Weights of a small transformer language model.
Size: 11 layers, width 256, 4 heads of 64 (1 for keys and values), MLP 704 ReGLU, vocabulary 512, 7.89M parameters.
Architecture: RMSNorm before each block, rotary positions, no biases in attention or MLP, tied embeddings.
Training: a variant of Muon for these matrices, 362M tokens, 11045 steps.
MLP neurons of a small language model. Each row is named by its layer, matrix (gate and up: input weights) and neuron, and shows model dimensions 0-127. Each number is 128 + 32 x the weight over its row's rms, rounded and kept within 0 to 255. Numbers have three digits each. A neuron's up and down rows have the sign that makes its largest values positive.
After each neuron's rows, "fires after" lists the tokens most often just before its 100 highest values on Wikipedia text that the model never trained on.

L2.gate176:140087169118137129116127158130160146138141127183097150119156103125107133125127149147093141150141077076157159128168065085108167151161184143109133113112139115105064115135111176149088142176107085127115100133216144141123160161140102185098098128116113138147188172151125146110103163132121106142146107107138112139146132117041133149150142023192127150113122144119123131098148161059133144104159
L2.up176:164116149094106126135121149172143171122154086123073076134115105167120126122005135111065107127077134148091127084177098140162097132175181108203183094108105116158156085114146130147152074129114100092072156139117114074172155104184112134152127126181085106112096133121126122133108098102174137121135158139116080114117103150091204172116130151151097185147078149143080152129165112047159096194139
fires after: "nt", "ate", ")\n", "\n", " st"

L2.gate303:108096076111122124110145076073139176108091126162110169087099036166112082117216150122157175161149136128158100097159110142171122059085160100171104146053152175136145087076161123098118136167105116125134160116112131157116088148134127174091118101158147104150098142193137114137114107116110163117158168122158149099118077141152104124128112142138131127200063109104166122159116090148130122114133
L2.up303:141112125066147199154128145095137117110145114162171131139156140135049152124101130115110144165100068122076113143125145107072105109144181119179146138090084059168074136159160094140074175108167165102148134096097112084144139132168135105230086186140103119118095156128142107123115137075078153125136174135145163052125117136140088175143094097119169127107116118102139089119132113183152068170144
fires after: " ", "n", " H", "un"

L8.gate152:100137140126158120138143071143172146137177096151065145124069104112117103118120139089170110164127145118056135149154143135092137131135195148236098090143107163128187118129157114139128130086078079136101142100143125098115101130089189129103127164146135129170114112158079146154158132104155131129129173105125084138120142121139061104122115080113101135140134094149145056190121152179142039119147
L8.up152:123160121129132155162120113077119138094131155102129070113091157159088122169188167127153095098137155124155100127137130134142124180091096130140083095063159085133120108117176119103154140157064174112134140122105134069196138105139103114110153118181116089117073120125167174102107134124099069162072155115136114136110169139131181124141138189134066164168107130088140080114154125110131143104177
fires after: " A", " J", ",", " S", "e", " F"

L6.gate19:092096097116112176107087131114188114065139139057113167122125130137156111140121097083133079064086122113141108160122164171103135153166109152115081151147145151146128086117125168173118147083119181158126165150197161138044082125144149126172128138141167086155147152134132122175098090058140176108175109090181081109118114117162085134168153101149153159076104090073130184121108125142067152150118
L6.up19:137085142138104137150037096159101159082173117125114164136151122161137119123151095150145132070023135147142096113094139146094171125128144125114140165092113185142112115132103141176104112072128133121144074187128160117109147147115117105124166110119138028134106114111163187141079113111124180117155135096105080101152116100118133138179150155141120193075095159097148149119042119157101156097136
fires after: " E", "om", " C", " e", "og"

L2.gate459:159105125185099077152159161136165128155139135121193091132166148156150097078113085169137112080123085094107143104111126112169104177142159105102129114117191128115154131118071155102104171122124159161130112163090170135134208114149190106141125091151130127128070146132124201060150117158119120108110099105073110106121169092075110106154071133123133158153177083140125140130115109093158145156153
L2.up459:062171167143111100087133125072126128109128112137098129082172152127149090130161101183160190077171129086061105122109163145090113164115113141114116078094157149055109122111124168129134172136145137127107184117114143134131164109104125153159090147144172129129095196120189150153148112101148129116147159112094145156113170126133127114157129184110208137157117113073180114071153143194200152176078
fires after: "el", "il", "os", "u"

L2.gate391:145131134142172017100143146124167087147167099118130124150106105145159097160113171133121134167071121136069142141116100052106109095089156151155109140117193112113193132091140129091101102092169115069122124187062181087148171146112099148087083105109142148052121118109139081089091180107131184146119152166159096159175157095156076113117101072099180090156146114139184107109083149106089127153129
L2.up391:145103095122156050106108152115135116134133092115149115136094144143148122193066164136112153193180116155111132102135111143117110136127107125111149126102143114089196150110121135064076055138176145084132119104036181166104100100119067164086087105117154195132130145138159109091120121082110126133092126131168086174143109121193145075150085109115190154163143082182152212105156105157145146119125
fires after: " in", " In", "at", "il", " "

L6.gate514:140146153123152153106096159098173146119121143140156136128109147097183156168106173174096142097093187151078121152116112130067103124114097072116114146132117142123130127150178200071137173147138113173110122147088148118107105132161143077172126110147045116163099138162121125156128150134152183111082141153143118213109188102141166130129154114231170113117098070180124114142147118192125105109074
L6.up514:155109105172083153137127083118112099073111175133143161135141079135117131074159147100180114117097127110168106087038118176153151190117111077148129089137094118184130155108160168121107104109086150116094111118160089163168095151111159137196143148135130113118112066149179117068066129168177174120140117133158102132102117081131114098113149166126114137190139079147105153152173110097143117135111
fires after: "f", "b", " m", "p", " f", "g"

L2.gate428:119075121128164186121091169160147133121134121133189085153166163146105140154138129111166131155125158097101161120116126076166123153093153124131129142031198122099129147132128086166115137075158095141151151151175122120142184128194111120107172143135161117145179172153126122095131169107144134122147174088108121144132130128134079175137103159112102132123111199132163162149118095133177088154144
L2.up428:096188120091154150146133091153187149095143114159135080123150137145135085111109138156015033108183160114133148126131101080109149162081171133099138093086122144144114106144168111162169182081043120141106120114089097125116110120180037108141070126125124156071119124187074139122111139144119161147071164110105073168112131133106155131114117097163080100159133125094145105180106142179161092172122
fires after: "p", " ex", " P", " con", " be"

L2.gate116:156133123165139121149163126089110158122096142105136123132133145130103049123164165101145126114088186112115098097075101105135122139151138127081113069165177109154107154092072082108129150183144126155149140106115114109195132139112113141140098135076182139121110119181175177139075115141095120171103146068103169137105145136172181065172040138064050113122091100129133089095101117137135082108115
L2.up116:107093142134121103130170135142116207091102063087152177159118065107125074127091136147152148163083185083197150120119103132141197155142123142090127127126146133123127156105074132145083171144135096119124176152095092136164113075142190169140089184079163134145104047161151145121121124137111090109096118107104141088136123184167171156136090095075051118126104092110100112158131154150102136113120
fires after: "e", "he", "er", " he"

L8.gate492:106139121139075058081120141127158143105120106166128121068075186075116084114081179099161166131126158106129148102107178111073104109136138169230141101087117167155156140079100125134132104130158105153169168125158175183109108119060142094136101197152141143164193118108097182128145122172072121097154099105137138143115105097124110200155212124078152126120109128146166176168106128121122097124116
L8.up492:146094088111066090176122163172102101176194135103121111101163108115106102101142161134149135152110176090145116106126195128128145102130063150163161146132089117117105153141085101078073118118161094093186082179138137157163133144080130132120142188116184170141192124133124154173160120170144120106138124062195086153097114123070129156145116127189079146109160148131186174129112117141090105074152
fires after: ",", " |", " (", " S", "-"

L6.gate143:184103151138125103114093079101054142166130138159095149137077109132125153093123180216129117130160149187120103121098128174138117109163082168138110067157103095211201091116110131127080083096096130150167071170096123151136088129167088101204113151116156070169160137175152113160137125137113120144076133128173151179133102099090110095132149133198094124165164131131074179102126071177142096070130
L6.up143:122111139146179092122098062106129072150126115109122123158125166144145144174107087129121034132148130105152100171077137143112104119159171138139127133079052171151124061145093044127140151093130118085063060181099175118114110120132122160102130120112110119147107101205103185147122158132145143192158135163157110051138127151118081133075102139179157086141111160080129108156102100141163115151121
fires after: "a", " G", "qu", " r", "al", " P"

L8.gate150:140086136173136094160099058079154081093123086111125166160153065114102158111125176142157162105169157168121170158098139089141147107077132144128130135095124107109111132037116084133143152100118169117226148130100074093154073097152190187099118053089152152086092171116071159097076090169115124153180141125060175098125135083138107092139133144149141144160174147106177164196101141209126145088160
L8.up150:082103137110122055100183118109119139131162156155124137132162130160074133145123111079169090090138179129165100153122210128123128152113144112086114140134135162148117091121049166096139149121116111148147186104087153158119078114090114092147153132118156121125073080155129107173097130117107102173205127124165124133152067158149153118090149091132105112203126093143129155068156092092164115116084
fires after: "a", "g", "ar", " p"

L7.gate547:138115139116149108138125140161091114119109116131146144169171098146122173086182161181128098142096139072162115161091121210151145113075149129138078118120162126135140121156170088144117106080188181174126072149111158183142113106161085074137085202111098188078049115114066094121124109155143101071089141118156170102103174102153158120134159154122115177174160151136139148117111058124149114125113
L7.up547:220144158110148122085092107098143090179110128154122144136137131123161121066115139169132089133125113120064123166087089140151137136141126142080052110162121201156117140153116079148049104092110146144179123133172153135099113145094094095096161100114073145133112158092144149182075142119212155196066086102177111068137092158116113124133153101150123145123106139163125109141106131078119104123173
fires after: "e", "a", "et", "g", "u", " he"

L2.gate673:108112123117111207140085158122177136118093157163185108130140153100066108091111148170126104084064114117145108210099119081150147137187132208148142129110108186118116134142161210155149138092117120143148145114123128147089138071139154130122110150108131150169148138125130115172158094103107183176141099148148137116194137125106135169181143144142122073087093065124147087078148099110152092122131
L2.up673:104135158130066114123129122142114157133094162176135142155148110074102122069097165144183127102146122163159147157049112188179107136166069100180197163125123052120105119102117168174129100142126146191112135198165136144126153077100144126112111088158148104140110165090110137149163093085129146144181165092123119088116151122140133131178117059125138110101129152090105164072126162105105146144124
fires after: " A", " E", "ir", " e", "o", " C"

L2.gate305:162129122129107122176182091090132063075175072155132173141115139128139115184130139152134086075077108152097100126102099154167115154152054134150139086073133119074190142152141129118128110155150165147081115046111116091136097134152176110160067130086163143114153116138138164129144101132151135104147131159114098091114155139089079187132090075091049114152205098137164142131116086126126124112131
L2.up305:142078118098095226128189118130122076102158129130079141173087131101119056133076136130128074138147092108110113114097088164193069126089140153134141118141134123131118076121101116176094121152146163174121120060160099119106145110122134065112112116123141115064129054083146126189102128107104118121104055113104125095082183169082110157111086125072126222142122131153178128130156081134113158119160
fires after: "is", "g", " P", "p", " F", " p"

L2.gate94:127117134109141124130164066146152132083178129113179103166169133143139111151109126201152095075064117119021105096094117113111114187140124102165163135107141098088219105107103111119116129166159058126097121097173097098131086120200061155136136098125222173158145144142089155167121161105130177100104138143098113165116107148142136069160090177142145086151096109108091091170099115102132182164101
L2.up94:096123153076149158113156093170147121128119175185137111145137119126093204155115117153177084139134160114090120138068185132118125116106108066139115158113170051108148103138110118137085089176132140119125119111062093076190159175194121099204143129091167151126135100126131171154182175146164186147101164090110100154165135139070124023164087155155175141151107102111065123121127143199157170117133
fires after: " de", " in", "er", " re", " con", " In"

L2.gate516:122108083124083107184080131162162147177108171098131148102138200133100116161139187138123161129099123057135138075094108066112127101126101147163100112132117068075067149105137139134172149098185080094084139118097130145170129116179148082189127063108155180184114173118151177097122088099142121098102164096132104144092176154154111144137075075180180120056115164088141132120114118112132105123098
L2.up516:166160132164178077117098162076099106143152125118104105105080079146111178089181127142149141100118081124147136131066160147112087207139039114112091093067135134161144107158147139180162142163154145152094158090126124101116080109145099159150118141139160120108152128162166094116097141115141117090167142102188123123106107069126124142135077151208102146162159119156136148131138106100129126130062
fires after: "ot", "f", "l", " f", "ran"

L7.gate633:067129094127171070124130092150105110144149150117112103099136120172172076131128172096115106174178144078119163121162139114147109163105111130190160158106154140181190139156058091041130207100128137141128117085155151122106099160112095201121144127110132076134132137122102174210197136112109138099152115095179150141147113134092108100158146147154140110192125110085152075162115091168160062087142
L7.up633:130153088125126172117139106121109126156111107084070159165193149087114164181067128147155095131165174159117187117120110092119100172138115086152121121115135162188086128175125156180147188140140123088173143148123166143109103129128165163135168148159095149112106107131124140100185116165076117123137159158109138115171118154090057137113088107148105107108130132183126121123153109230101115130111
fires after: " an", " the", "s", "al", "==", " his"

L6.gate643:159134112201134130144118140099114157108129112167083039136090185122148084132147182103097047099144166135092153103125062141046149094142133173185149140140138150151094075111128118122096141087087050175132097090125135160119119151155135107144132130148162206175131121078094160114122164142099134145091094147106109124099140116121142149101058134135103232156065121117116104208149196082152165147118
L6.up643:121155100110140128105062119132114179146127126070105133087074149161104127104160149132167116156057100117127166114073085116149143202084117112190136089152127084127131156113128175085187165140160135169071134075092107077144101153144129094145115123142158095176142182148132095081101210127110147114160162163166133121138164094159142122181191124177127181091080080159167154170122100137139077109089
fires after: " J", " N", " St", " S"

L6.gate224:061160182089169180085058096121111146140121179109134115122167121127136079097167130076187136136179144150135111178106165174153091178087104168159103106116138058149172143112161058094109166142118169172131116174120093111065065141132148107219134152107126161184089103121071077134158153137109128148128122082135153097099116113138084133134081118104116136134120143124121121105109077126180103100062
L6.up224:140115124073152071129119112112100129156147119113079149120128125143142103062084158087123096097177140117144112149088117062073136145143110166178050189108157139096166144085071087188088151126133128164090129185134201141119083125160120161145104113111125114142147075093132089160100082137114146164125124132116131133144088120125171043094143143040157117196111151105151157118076122125136115099133
fires after: "ol", "a", "c", " V", "qu", "ul"

L2.gate604:157075139065118112141168102083134158102165161072170100140191150122098133165125170168112110133122096081128152118150086059121149118081081091136131132165138132120122106125145108093140122097186068082137143115108111124145095143111107137221096141127163118118158135153086092088071178154147144150175089079142129130179094131106120109131126130133102102189187064175204128134175155183129145081132
L2.up604:167147106077085133100124117115142106110201106101125081125154100114134176148109101151089125154146159113119088134146125157103082107100097108181092158122129134127136137174137107114185056072141127126120123113124107128074098111156168169108091175163102079104134128101085142151103141091135181122118101091161124172178161113067098135192113100106190182172122113161206141144117099086108112115110
fires after: " in", " In", "up", " V", "iv", "n"

L8.gate288:150117078118111122134152133127143115143106145119071175135112176139155139085122146171176085077095124187165093114117114124187092086185149140158126100121060141136103109169086073079201119057152102117115100138146187086174123147148134078204057166088078129126107119054129157122128140173173131154161110125112159106109110088094093113146125153174165144061116130131105142152194132152048146145101
L8.up288:123108130175090182137080067092151147146120122124116133166115104157174086131115104103069118138123153164089164078104112147105106152150158168156152098130117107160194182118212094109103095178146154161067130157136158114121141112167156150166115150139128126178050136175182187151151200077099129138150129130144149173091173168131072151135135160087159117159167133162156143082151146147189134121078
fires after: "ar", "on", "is", "ld", "as", "ur"

L2.gate460:113072153188130124115099113141129127069110109176124123137013144117136132113123167138110123108043020093082054094080127117049100117105132192099145128120132154088128115098082095149097116145116120121122116130152106087140141150085109065099134090114143089072138122189171162129160094119164119104103092167057179168107117167086138140168168098091137122064127175118097134119146121098074152087130
L2.up460:113115136144140158129134155096151127109141148105175097173025134096075131133129165096168143117118105098106172040097140162100100137089165180135199126119126097136135155073113117144135164083137112125137102186155069113095133130016126074110118112089185171104165125139167085108196074126160135096148051124072131119130119182103142067129106086120077135124111166171124140107141186160067106138092
fires after: "is", " N", " n", "g", "uc", "i"

L8.gate155:166094096117160117102093118054146081129186173134167158108137106110115049173107122146109200113086150134140138100148148153185187120130108133138117110116089131172154080133170123106099130104181176140099101117133110153121117108070155173071168143139113125151104187141057218175133106171159133176128064125135137163111144093146110107111164135143091106100078106147127135154115161118131097141147
L8.up155:090141207139117112108105185145103109179103151141098134170141077088102174080135115138052152135130105167113133108132122087114096073167154149089092177144106144095184126093115119112107113080156165118076128118140186094129131190150073099164148108132140116098204105162146138133143099119146137137151139168171132116136129072096101110098086114111151138118193112137092091140094101142178080129161
fires after: "or", "ed", "en", "ec", "n"

L7.gate192:165103158138131118123123095138197079161137088104095153196177131135157099105157169088147140141160162128106088113128145128107166111082131116124085105047114090107133143134140116067144166150145142105145114093112165103190093147154158123184096149178122146183115124109119176101106128161109099090127149111110168126170152080115134090154118186106137091080102120149092152116120127184127121123100
L7.up192:126094122130075109091106167138178182146071178111114176169184138110126108083210122079071079121184086130123207158092171163110073151110114105135123115146075131054052137155082090104184096155155123123116073106122099134084094125138117109181090158157109086205098101122135090123136108094132101083140152135168151140101103085109108156094193155124177088159128108123070117135117135166133116100101
fires after: "ar", "p", "ur", "a", "un", "w"

L8.gate650:132125115102152129036139070127127115122135119152104120082102085118170094092119138098163135150113080102102015164119109084115126129165091143125068116098126114154172170095148148096191177141128069175097180109094127085190148128111114098107116068127140084111140157102093146115163074153094204100124112115069166120138160075123126134193155139156151151096126143128109085122025139120128113069112
L8.up650:136100126094183090107134178167104057128146120163131124121149067154180123096128139110197092147110079122137055118129147078107117135079118113135153102109119148117208101144179131088132115093138134136044213189166161136183146137156058137169146163132099127144125112152122105096149101149088164108161050119109153086143169175155101105108169176138110149096155157179117123200126127116142139107149
fires after: " l", " h", " H", " b", "he", " an"

L6.gate352:132197183143132178156124071100082127190162129132098152151140103106102110131148173147098086192160163094115111081145140168080154186128154173148115120164070142109119084179095188105105176188147071110104164138116164185165159143106135162132112150090084067161130191158166134174067103139186153128137199170151196187222098119137140186120100130113134148155094148159145135161112092152076086084077
L6.up352:115148135129139201124107125120085227145120076134150114074086131115117090191156124095076125133092121147150145141132111129121106153087090105069144110146110130110092124103117167109110123148156113088107184162122162116130111129098116119124102114148133084152080171064069096131116073089143178161222171126118181115143123126052104121099082126131161123161144163133131101092173077093127125119096
fires after: "b", "g", "n", "1", "5", "er"

L8.gate611:120054118100151132164156116125102180085188113106128102062114158152122092101132135142147054136114153102117047171085144089151081068107111102069141132109143124140111131133145106119099161092136134134178156074149116143199140114162159201085102077125086080116092114089049107133119154086163128119175097121142083161149151130097095090144093150140157165163167148157112208082121135117172174169183
L8.up611:104126165109237067110153158134142134160165139129115064093091151065056145147111132124080092090159138161173119061083127149117129091118164192101158151070088121133120098114124143175145186133113116170147127113146117189100111162147112161099058113131101116140132130109104125135173126085095125115146086119181096155140125123143154161076141169115093216140147085136135133180065095167139121192162
fires after: " C", " P", "p", " p", " c", "s"

L8.gate680:186144187136150065094162155130076139156112177105092175180179160097112100049150102126145159136087161125159111156167157185137122123111141114103139113144109081106132145111148093141114097051162145118092120114142108093059104185067113166072123119088154172127126145076064172088112135147090170120139114068110101080074137120131116138135139124141125139171181106120129117176136098149091161104107
L8.up680:117154142127089168155111162128094122171172131119093181200131151108133127081225080129141169107096124113104063150133081131250105098159199159119086092119154174097134194160174116183067131120171119096156102143168139102088113124128115193085137133145072120107099108171192173134121106123149149104113091095128084115104105152075184123167158174161092114170164090106154134163119147192142164081123
fires after: " the", "n", "g", "e"

L2.gate308:058102152085125115106105143143118160105183126131168114148136124144123137094141135128149152108124117106099094121182126111160159102112121178171086142085053072120138148104104104076086102115135144119125131187147147154113100120197115103064138084167099138133092125159068066094138136135114132112072157103099138151157099095109140123110196061092162117095101131175090105152097172140133115102107
L2.up308:065161113110149076142077107133110128144104141105120124127093140165127073120091062144155163105157198057084134115141110111145126107118114112163156193079143141086105161097078149112150111123159124040159152161177091122158108112167181129133085055133108108159078157124161077154150175127151117123160131148107123111152153147095124109133136118109117116118097093179160112160085112131152144119159
fires after: " h", "h", " H", "et", "ot", "H"

L2.gate146:105185102095162069174181113136060084148114177120119186143093095163117165178143175152137101127117163135115156164084115137100116091142125111138115187162103124073103154149094118112115214109109129122149138169124172000160078182158159125154113096135140170086144106152058142125114133091122145108129128141105113123148161117124139111150115144152148149053114128130133119100133085105179167118131
L2.up146:097110106081155104175134165160103096075121133124140111149113146126141206142113230126085133167153104094149132139124064140165091096179122110086124107148100158145091149131121095103143174113145137140127111056186175091131119152130098132172100140077123144105178074096160156115195150138174173117139091131193107149152113138123089110107128152054133109138088104136110157135098117125173127086096
fires after: "b", "i", "h", " V", "p", " th"

L2.gate202:132130152116091181160125160122156195087108074153135130185138106109118127125131078140143184119123127106120148096130144120131204127158176100166190078143135112095109095159112163138169086173148140119082121137112171120169107105190142157075087145088095167089187135078152128111116123172137126148151121075133136124143101115096165176201059123124093131202122142106125107153164180126150123077137
L2.up202:104162115118113157166157238104174158144146121160173120135197143171083109203082112142106133087140099150170107148151120132133127118160151107161195123148176085175118157169135100127146135146138189167161144135185167134189077173176145111169125081156137178139113168154162127157096108094168129097164151067111109129108128095123141192124151116131104088139136166069136095144086121070110077095116
fires after: "\n", ")\n"

L8.gate484:153135142074100121109152101160167148116127168113087179129090144078126141135084106169129119077162164185173094128157146158139074147137074120134070152082090116120131112135139138120092097145153126109129079097168151146116101123120167162137150152104113140131099146143084079080121112108144110129164159091094104107122166136135114094073097164117149104088151057138132085109080123147141137194111
L8.up484:151138104115176142124095102084146134114113100109168097181166183180172146159163153111155135164156158120079106125110151124080079116161099151117202141141068073129122156128159189114170152086084044123122106051074128144120127118120103159097098139171165106179107127133138124184169149083121109136141144147168121143110203178092075098137162124069151135174112153201063049091138103159111126112194
fires after: "0", "o", "9", "om", " A"

L2.gate665:120133125117190139134146139087136112149175105129105129111158126119134089163158133106156138216103090088038076129079074160094122164102144098095166118067116086120110109127124184110036108193163174144141171135114106080163091144166090124148111165108077129159118127095112198212128186185104134127094134124153145172122100131132157102083182151102181141111133166113090109136106146140180132135169
L2.up665:068167181112142110137118150202178148080165136120089093112110057119164146131117142147146080162114121102070181078080114141164136122102136140107116140089123087114192124141133080153132177134080108103199173187063097130143115103119088143121115119089106141177155094100127149137067112151109163080086171108143113111089107067084093146157133108173165109144146161166097129108076104091150134140138
fires after: " in", "un", " In", "b", "ew", "n"

L2.gate67:112154151134114089125107099122115152078155186083130111125185167145132100100160135137119132115106153134118143133097103148047129118128157141147084150113106159174114106178075092082128178086184156114136063151081195142112174121111145135132176097111120219144131127105116144117131124121115090166170091145180098119147111134090097130079132092129090139155152164153179176113118096159194135129111
L2.up67:083088125167114033088128088112096144100115076145142121102078131146162148117159099123142122103082142130163112124125096107188090175066105157098113123144118104076144136106111138101132139105195101102097124116132133119123132116128096118119069173101157111140116194208162135099162068076153122050084143101074152148107168104174109145104165102128172108147107152107121179117114043117086093119163
fires after: "il", " the", "ig", ".", "el", "t"

L6.gate145:113137147111112114119120145141110085035146154139097112160118068167163133102125110140150111160112142092152120142128165124109181153146177136103097129057119188105125156121155110113141143134100112046129130200165123070116131124131122117129058106095147146069142163174150134123070155123125076154102077145122097132079130123075105072052069050071130124190138123142112143187084086136105133182150
L6.up145:154142170112161107175089085119135123071191101084125137096083132118066108159164113152153113133118134091115153134063113114143149121125151146125164114140205082077112153116095125145133135136170168200171099079096096178098127116172146123106159143169126139115154149140158155075207162079086137101149155146072136112102169128134140116092093195105136110072113125115200171133160109118146128084067
fires after: ",", " was", " is", " de", " are", "k"

L6.gate327:136099108099201166122100144121123121127071211093145146136131103122138092158158151079134180145125145121116119152082121117071127144105157107128109130119180120077129181110169135135080148197150115117151169100106064103161149163126151158189100122157100100152125134132159122150144144163140113183102123043080143200123090079090115113098178163134159146123162122088125156135167146128157173082099
L6.up327:115121130113136139110139075123163129144140171100104090131085153209149151152186198211117142172065107119097161142138175128124099091140131103173133166128143130151069181114153122119097112135116139163076180126104189070086113131150128113172099065120113147075172144080137168153121097095110109097139132052134138119159089122164062072187122179181136134126113186090174107083107153134182130148156
fires after: "un", " Un", "in", "n", "up", "t"

L2.gate257:094091134156104120113171052121092108112130115126125141150111137121184148144122092072161104089143121112130116121084137119136073143078123103186107172043144121128175167081085097091141124133161127106116051137139133110113084143071111108131117097155168057197136149130116095232164113131044170105136112122155167159144084114165125099124185137145111189146084129132108107163127115123092099047111
L2.up257:181102158077085141162138102102086168157137103154114167142122074113100133123102066152171131123142084121144161128129114074185141109085149088060119134157038134120116119191137171066137145077233121106142126119127150109101161166120131141100095105145142133098102075154096049122128154160184153064093097118137157142095108146219109142142089185115111166118121123187133084151156174160123118123179
fires after: "os", " h", "le", "et", " H", "ol"

L2.gate535:076143072098123110166111121097104086094081182173138167094157084160137163118126168107144108110136106072110115116090129133053181089152082104129117147172154152125114126119109171116174151178134129087096146112170151132126134111115124142123170127119112157060116122083103120195128133173160145138091129130088107099097129126123119101099101078147137126102121121076067145193155083090144213128110
L2.up535:107151137091091152092108100119139122179144139115103097104090166130149156112123138114094129117109125109153153185152160115092115136159098124110124114072125160120101163145168101145077187133050120145106113100151087170187130089168110164184173225082166087106088138107110106156139125086138142144144090117107097121153164140152098171089127078198107077128185141142077162151126119039140117106149
fires after: " V", " G", "h", " v"

L8.gate242:122093150144114129101139174113107146116138120143122165112099163138150002095078140124153132071147131157116116119057149117092136149118101112161155137149169166123099122097107182093103159124087103157118134109156181142149174145129101129146105106135106125184153107143114137113172163097122162151074157116110138083143122156179070130157195156133088103134181088150123143137179130160110126119184
L8.up242:121095092141097121173097130073100154189131129130148093206137114162169151107106092175130134073097110177145126039121100106150137115141120157150106146133092142105137108138119153114160145100127089117140124162158096099102083168184165100167110131113150128124133130134117156145133192170099145162167191089178181087046128095123120109102133191084097058127169139098154131143151129175134142157142
fires after: "-", ",", "0", "\n\n", "6", "5"

L2.gate506:104189081182164114140158112132091136117105112128136146167144086182110128079142202157127130122121161148112157094103165101167198181124164100164174129109177102170132154164120090076126126159183068143130143145116108128110134109131090137121149140058147120145136140156114174143137138149130115156117100113071122143094119109124165167140063143182144135172121069133101169128111155117106096107168
L2.up506:094093149148145111130148136131071192104110106133173153176119166181083114136129118111108009148150125145116167111130137136124149178173079108150174092149172159141076146127129114103097124115119123118104110149134119161114114202159120130164156131092138083178148182186156134102117154135160105121100113078106160121105093137171144100109132091158136132128149126130113100124086163180170095128171
fires after: "em", "i", "e", "al", "he"

L6.gate416:110163130130217102063157097132144132109109103172134086101166107162147103105175121125121107117126118150085093108136131085149152086092140161143141128120083138097061148098152064108092174159113130138103143123113086153101154147123127118151163104131101159132116171147086121133086189111133126138100160147160174095122139083131137179119130151171153083146068117105060099153102137108110134108161
L6.up416:118094140054105130157138063122131167083155125151073160137106173108164121106154116111185114151038053090129088134145150112154133090134124197174127105150120149134133159127191126140113126090126076137080116089125123181155155153145099118077117216130110092136165116081112132187114114159111160197109144092108120083157190177117153147109126152142162101084120133140185141086130114178126117114133
fires after: "f", " on", "he", " ", "n"

L7.gate146:147222132072158074145084135141148116126104144173165107128179078102177103120082163088100110104109089088114181110149159088103125168113157095123118134116124137162092171143097164120090105145108151072138163144157205072170137189179152147170153102099124080108123122132169165118129094066129127122117171142104192127174100116101135156088125103116140073115080135111133114132162069130103109096107
L7.up146:103114129086130105128095113133124140158107164132104135188134190124158115084058112178025074066080119110099148157136094144107069158099131147105112167109165086117162137125211094128107104139173060060118163101142176061110141158170093161107183139151150095131101150175141141140093099122172172126090177178168149141153167096100097172161123175077149096126128147145142165124140103108160155176122
fires after: " p", "n", "all", "b", " P", " f"

L6.gate462:170120124186170160145089126129213112082048104103074157132128086134134140143163115105132149200154116091155154108083113180153105066131113104073140148130108150131145125069070152147149169096101143134136149161127110175077153144155124146086114137101103214177101069183124104123118139142085124195138164168096124155152119185151169153143150126131108199099155122102104141119141156146123070164108
L6.up462:087138183153145140123133099149148080136176148117187128120123162177112139105114089117115082141105113064099069064072107102137102111145211136145133135098082157114115135101138105109131104110127105186189198151134076083116164075081148111073121125068087070125155131161105052144123117122104131109099133179152141167078147064110159128086141136169182165157156090143164079161134107070101136163157
fires after: "er", " n", "a", "t", "at", "og"

L8.gate499:087095123142075097135147179119100176171080137112151130147122098146116128110121129185106026115095123163087099119210119207123123149169113133126122107080102119147077153126185134177107096147203161091150097130117109154139139134105174161122094115130176165158118168142109129134116163118153109163105157131077118157108159120111130121165100176036141128117164110144117147084124124124130162083113
L8.up499:135106133150081083119067134131131062155115152119161046150115181133116123143154077173140152075130165046104163114115168146132135134118131176144141181156090173147118098186137184109092149147174146137166107104102097106121079155149151105181172080141202120154093168171178114130144128108113094138114161158142131191197119144154125112076165081074126143213143192145117147162120147129095130094117
fires after: "1", "0", "–", "9", " Al", "g"